Weights of a small GPT-style language model, trained from scratch on English Wikipedia.
Size: 14 layers, MLP 512 GeGLU, 6.5M parameters.
Training: a variant of Adam for these matrices, 243M tokens, 3223 steps.
MLP neurons of a small language model. Each row is named by its layer, matrix (gate and up: input weights; down: output weights) and neuron, and shows model dimensions 80-175. Each number is 200 + 30 x the weight over its row's rms, rounded and kept within 0 to 999. A neuron's up and down rows have the sign that makes its largest values positive.
After each neuron's rows, "fires in" lists the words (lower case) most often at its 100 highest values on Wikipedia text that the model never trained on; "fires before" lists the tokens most often just after its 100 highest values on Wikipedia text that the model never trained on.

L10.gate500,252,199,205,262,210,191,248,215,227,206,145,193,182,205,220,251,182,165,197,199,203,194,247,179,193,252,211,189,164,226,128,195,214,246,229,189,200,228,181,198,170,184,188,214,181,184,145,218,209,202,224,215,210,213,136,181,195,221,236,179,183,213,181,241,233,236,238,144,219,241,154,201,186,203,191,176,202,178,167,169,213,200,170,233,244,239,147,190,237,189,180,181,200,242,215,164
L10.up500,211,228,241,225,226,194,240,169,182,148,165,191,207,215,204,138,210,222,246,194,209,175,244,156,179,214,196,241,153,211,205,220,197,248,200,188,164,181,193,203,190,201,278,206,234,158,140,212,154,186,215,184,257,209,158,182,223,213,139,134,143,213,244,191,222,138,284,190,212,229,204,179,236,247,209,225,198,239,171,203,171,255,204,204,203,170,239,138,179,189,167,167,241,197,211,169
L10.down500,175,219,198,163,172,201,204,188,218,213,203,207,230,172,213,161,212,214,190,196,208,238,198,215,236,209,171,156,195,174,239,191,199,190,213,215,205,201,203,197,177,239,151,258,194,165,267,192,235,190,162,226,181,224,245,136,136,180,196,208,195,219,228,219,180,234,184,192,180,153,254,187,186,227,218,171,233,143,205,204,195,189,211,214,216,207,188,186,211,211,244,203,222,227,171,202
fires in: "2", "0", "piano", "2006"
fires before: "–0", "–1", "–2", "o."

L7.gate277,216,237,194,226,247,189,226,157,250,208,144,187,200,196,238,213,225,199,178,251,264,144,194,187,193,188,228,221,181,163,229,201,211,223,205,179,234,203,229,170,265,179,184,174,219,248,233,236,209,235,204,206,187,255,168,214,237,213,191,232,231,161,209,164,189,202,180,209,234,156,233,164,207,260,205,228,226,147,254,222,181,217,206,184,216,178,225,230,198,212,251,193,183,167,175,156
L7.up277,176,182,239,216,191,204,225,153,203,177,193,218,202,225,182,205,169,178,209,185,141,210,205,172,213,198,220,180,185,150,174,195,264,169,244,160,248,222,174,207,169,213,203,216,186,182,172,205,211,177,184,207,175,237,224,182,224,238,237,204,149,180,154,169,155,229,181,231,199,192,160,205,198,191,169,241,175,206,191,227,221,236,191,216,171,161,192,170,206,225,198,196,189,259,211,159
L7.down277,192,143,178,199,195,181,190,260,173,204,239,193,179,236,199,193,256,239,189,259,148,240,191,160,189,216,172,184,191,223,209,149,221,160,242,198,206,211,212,134,219,160,196,235,178,175,186,208,163,229,182,248,240,172,161,207,208,192,219,167,201,234,216,183,221,201,189,186,220,166,197,187,192,234,162,134,177,208,243,167,223,182,219,196,233,244,229,190,232,157,236,239,200,188,223,168
fires in: "2", "1", "3", "0", "street"
fires before: " |", ":", "6", "re", "–0", ","

L3.gate80,235,217,222,176,251,171,248,245,235,222,185,193,227,227,231,163,188,173,211,198,220,159,177,217,256,154,183,165,197,173,191,172,206,246,174,183,234,273,254,231,204,203,215,193,224,230,223,202,208,163,193,165,228,219,135,162,189,172,184,231,212,191,187,185,237,219,226,204,265,176,167,162,168,138,216,171,228,175,173,218,186,233,211,162,228,218,211,207,222,225,214,191,189,194,214,213
L3.up80,236,180,155,160,214,176,188,187,230,193,208,188,223,194,217,180,195,165,269,220,189,225,166,231,259,183,207,196,185,198,193,252,191,167,132,152,205,191,136,194,198,174,202,229,216,176,227,207,230,261,191,176,203,185,261,238,237,228,233,209,185,203,236,190,247,203,186,160,226,225,264,225,210,130,232,187,177,175,187,195,258,217,213,166,224,204,202,166,193,206,289,224,187,142,171,219
L3.down80,180,203,162,206,170,200,181,191,204,234,157,216,208,175,214,196,204,191,190,164,106,245,227,229,163,206,191,210,208,187,231,165,205,153,214,207,230,205,214,229,196,168,208,260,182,179,207,135,156,179,254,171,218,182,164,204,157,239,210,205,142,227,176,158,214,228,176,188,230,237,218,183,187,268,176,183,192,260,204,168,183,167,240,211,220,204,158,205,232,222,157,196,171,225,187,213
fires in: "new", "united"
fires before: " States", " York", "s", " King"

L7.gate292,198,254,218,204,194,169,208,158,232,201,161,239,187,197,170,225,184,176,144,177,220,180,183,196,245,197,201,235,197,172,154,235,202,183,190,266,171,148,242,198,156,194,163,246,242,206,208,177,148,157,244,194,158,145,223,219,217,201,280,194,199,225,153,195,202,267,172,189,172,215,222,177,200,176,235,208,152,240,196,203,191,210,245,169,199,255,234,213,188,221,163,172,193,248,198,199
L7.up292,210,192,232,188,190,222,270,196,183,163,210,166,196,193,147,203,187,241,218,205,175,201,194,224,189,165,219,134,189,179,204,178,247,165,201,214,228,196,200,231,182,217,216,206,209,173,154,202,176,274,225,204,229,214,227,175,220,243,146,197,190,199,182,174,171,202,186,256,193,170,151,243,183,161,257,243,300,175,184,194,207,226,188,281,188,210,168,201,211,185,179,202,185,211,233,200
L7.down292,218,181,201,212,226,202,153,184,194,167,219,220,208,239,198,200,220,209,208,213,203,221,254,190,187,179,151,196,218,194,218,231,229,197,189,175,175,204,236,160,199,212,195,215,181,162,233,227,201,162,201,233,123,164,140,186,198,211,206,149,187,233,221,245,212,220,219,179,172,155,220,183,230,199,245,233,157,188,206,166,211,165,152,187,227,185,189,186,194,141,200,191,191,165,185,155
fires in: "0", "1", "no", "apps", "website"
fires before: " |", ";", " (", "ite"

L3.gate493,182,210,193,164,195,164,267,205,224,204,232,190,214,191,182,203,195,180,242,231,191,140,203,126,205,150,175,136,217,234,140,235,235,241,178,170,211,224,197,235,203,234,240,222,225,227,215,211,227,187,153,166,216,213,153,152,223,211,214,250,190,173,216,240,220,181,201,181,221,201,197,193,225,201,242,237,185,188,186,213,202,232,209,182,160,183,172,151,199,204,239,117,181,220,216,295
L3.up493,231,158,230,197,218,220,178,205,263,207,211,203,224,244,170,203,204,171,212,181,202,162,173,168,168,163,262,113,187,223,165,227,217,249,199,178,222,213,227,195,218,237,227,215,232,153,224,188,174,179,206,201,212,181,187,195,239,235,229,238,187,192,220,130,209,238,199,138,230,194,210,251,247,181,212,207,207,168,210,245,210,208,160,190,150,208,182,155,227,194,171,228,179,203,187,214
L3.down493,168,202,225,191,228,209,179,236,230,180,233,192,225,164,162,215,187,203,176,201,169,243,187,198,195,217,246,261,223,189,276,192,219,189,186,221,245,158,185,242,171,169,237,214,175,238,210,231,216,213,181,227,177,184,216,222,149,217,178,175,154,200,203,230,174,157,175,223,128,174,168,211,173,196,248,185,177,216,162,172,173,201,240,211,216,196,189,165,188,204,219,180,195,165,222,163
fires in: "united", "baseball"
fires before: " States", " King", " |", "eb"

L11.gate460,256,176,190,227,171,201,263,227,210,236,197,181,231,213,147,174,167,178,195,260,198,182,223,221,177,191,175,150,201,238,190,144,286,232,172,194,187,225,205,181,180,255,144,239,210,241,145,250,169,251,230,204,239,203,181,204,221,196,172,178,239,235,221,172,189,185,201,231,190,179,237,172,233,229,131,219,267,226,182,247,214,223,223,181,163,226,188,200,152,192,153,163,212,186,239,142
L11.up460,202,157,174,252,235,177,196,242,188,173,244,211,247,181,138,195,201,222,211,208,210,180,191,215,251,144,253,156,180,159,166,245,219,207,166,248,256,214,193,184,185,199,186,189,207,226,148,194,174,226,182,213,160,169,211,206,175,179,228,207,228,170,202,241,253,180,238,208,138,180,192,177,171,200,209,201,218,173,197,206,243,196,210,255,225,225,213,148,204,220,218,187,225,212,238,193
L11.down460,213,180,227,182,204,206,161,210,182,190,215,183,175,228,190,149,159,127,201,216,152,277,175,204,185,209,207,201,228,217,220,170,180,198,182,212,193,185,180,170,205,205,165,197,234,193,249,206,160,199,166,201,194,211,187,205,233,212,194,212,251,215,259,220,241,238,168,232,203,195,209,187,181,197,194,201,182,196,151,157,209,206,197,220,216,195,176,209,171,225,167,226,235,227,173,214
fires in: "2", "0", "1", "7", "8"
fires before: ";", " |", "–1"

L6.gate206,216,151,231,251,186,159,164,186,248,186,154,202,201,168,173,165,222,173,189,200,219,210,151,230,205,180,160,224,235,192,160,221,211,260,183,197,228,208,195,195,192,177,208,224,204,210,191,234,261,233,263,208,151,208,166,180,206,224,197,198,193,193,162,193,162,182,205,180,206,194,234,191,209,195,250,150,195,217,188,222,145,230,222,223,220,184,203,154,235,188,222,210,230,230,203,207
L6.up206,101,202,195,178,205,159,200,205,174,204,207,161,222,257,146,172,254,168,284,214,149,187,210,221,209,175,148,187,212,206,208,179,160,175,250,207,246,173,193,208,205,220,206,229,184,238,169,158,212,170,186,207,211,186,202,147,185,247,196,187,224,204,159,186,203,151,253,189,178,168,160,240,222,178,176,123,180,234,169,265,199,227,166,247,180,223,209,202,207,196,171,173,211,207,149,225
L6.down206,185,223,172,164,208,194,180,224,148,211,225,142,259,238,208,191,284,195,176,162,167,189,173,169,247,184,188,228,165,201,191,200,220,146,185,165,197,180,175,184,220,203,228,148,195,208,228,205,199,203,193,209,236,173,188,221,240,225,213,195,163,230,151,179,272,190,214,219,191,149,186,230,174,204,193,172,185,149,197,170,196,181,145,194,243,210,206,217,189,220,179,170,195,229,198,235
fires in: "0", "dumerilii", "club"
fires before: " |", "er", "s", ";"

L10.gate221,167,206,176,230,204,191,174,167,257,165,203,238,209,227,189,191,262,235,215,143,187,125,186,173,228,184,179,216,198,169,208,151,207,177,203,160,224,169,169,159,232,177,191,181,222,173,207,209,216,206,202,236,218,225,206,156,188,231,213,229,203,207,202,184,185,289,202,215,220,197,244,215,140,134,211,198,196,147,245,186,187,185,166,198,189,219,190,193,159,163,164,180,217,197,236,228
L10.up221,204,200,193,189,226,215,185,199,205,203,213,225,231,261,149,228,222,220,227,120,202,193,157,231,201,203,224,191,188,193,160,246,227,196,221,204,226,173,166,159,217,182,227,244,203,217,187,199,210,191,213,211,150,159,228,209,220,273,229,196,218,220,196,182,231,292,174,185,221,195,167,203,181,205,192,228,157,173,174,246,163,196,189,198,196,252,230,156,178,183,190,187,218,232,237,234
L10.down221,208,199,215,180,296,190,161,152,198,166,239,239,224,162,173,183,210,187,228,206,206,239,222,184,212,204,205,195,194,223,207,218,172,183,219,210,213,205,208,175,238,194,202,208,232,156,274,220,228,206,201,200,179,138,202,185,205,151,230,172,188,162,214,178,194,195,253,209,199,196,202,237,211,182,233,185,151,189,159,211,217,172,193,180,204,228,168,191,146,168,229,123,200,189,160,243
fires in: "0", "did", "must", "will", "does", "should"
fires before: ";", " not", " be", "n", " have", " |"

L6.gate111,207,211,224,217,253,198,226,188,203,204,142,194,256,211,170,179,243,167,177,231,274,193,234,173,224,226,203,212,201,192,180,228,190,206,186,199,204,203,247,214,194,244,208,212,193,221,179,244,228,213,164,177,201,249,199,221,203,214,218,192,183,153,126,197,214,232,177,233,246,169,186,167,137,226,212,167,208,195,194,268,191,238,235,156,193,196,189,210,186,181,180,258,240,160,185,195
L6.up111,188,232,231,179,213,191,177,181,187,166,232,183,182,217,172,214,178,223,144,195,233,180,177,173,224,233,217,138,203,167,214,163,197,242,178,203,203,213,126,159,182,175,229,189,202,203,225,164,142,172,261,181,236,260,222,199,176,194,223,205,176,236,252,196,181,184,216,144,148,229,219,220,185,175,176,180,188,196,213,168,182,168,150,191,212,170,193,198,225,216,191,204,169,235,239,164
L6.down111,190,227,241,216,196,210,181,210,205,250,174,250,184,238,235,205,268,176,172,172,223,226,182,215,181,181,198,161,200,236,238,250,189,191,214,194,227,189,232,176,196,176,219,183,175,260,185,182,206,170,177,193,184,176,175,203,154,207,216,233,195,188,167,208,205,211,199,225,208,115,228,184,183,163,182,208,219,211,166,176,199,235,238,184,203,203,170,190,177,196,195,218,210,202,200,235
fires in: "1", "10"
fires before: " |", ";", "0", " ("

L5.gate99,269,183,230,162,195,213,162,157,269,192,188,207,188,231,224,221,208,189,172,165,139,184,172,251,190,238,192,257,214,160,216,204,207,231,171,146,209,236,210,207,259,212,205,153,240,153,189,206,216,149,173,174,199,184,222,183,170,255,216,166,213,195,177,181,219,222,188,154,187,268,189,190,152,244,231,213,180,200,209,235,163,186,201,146,202,181,227,225,237,187,195,172,200,192,212,252
L5.up99,220,187,130,165,158,202,174,188,178,186,196,182,151,178,242,196,161,215,215,191,233,200,237,197,213,199,194,175,217,188,255,125,229,209,214,202,231,184,150,181,205,155,214,256,191,144,213,196,174,148,246,234,215,167,225,196,234,235,207,166,233,204,229,199,205,230,214,218,195,205,203,180,243,232,221,224,202,158,136,156,173,207,216,210,148,205,249,192,165,157,205,143,223,148,182,227
L5.down99,164,149,214,242,201,225,167,216,230,208,237,243,258,211,155,158,183,167,196,217,199,192,225,209,139,295,209,238,192,170,231,185,250,194,174,217,198,151,201,178,203,155,236,212,242,210,249,190,199,202,213,210,174,197,201,226,187,198,186,221,226,247,180,166,212,266,215,177,156,242,170,214,159,154,204,225,203,220,183,183,215,182,211,196,198,204,205,236,174,231,171,195,191,192,196,186
fires in: "would", "can", "could", "should"
fires before: " be", " have", "'", " st"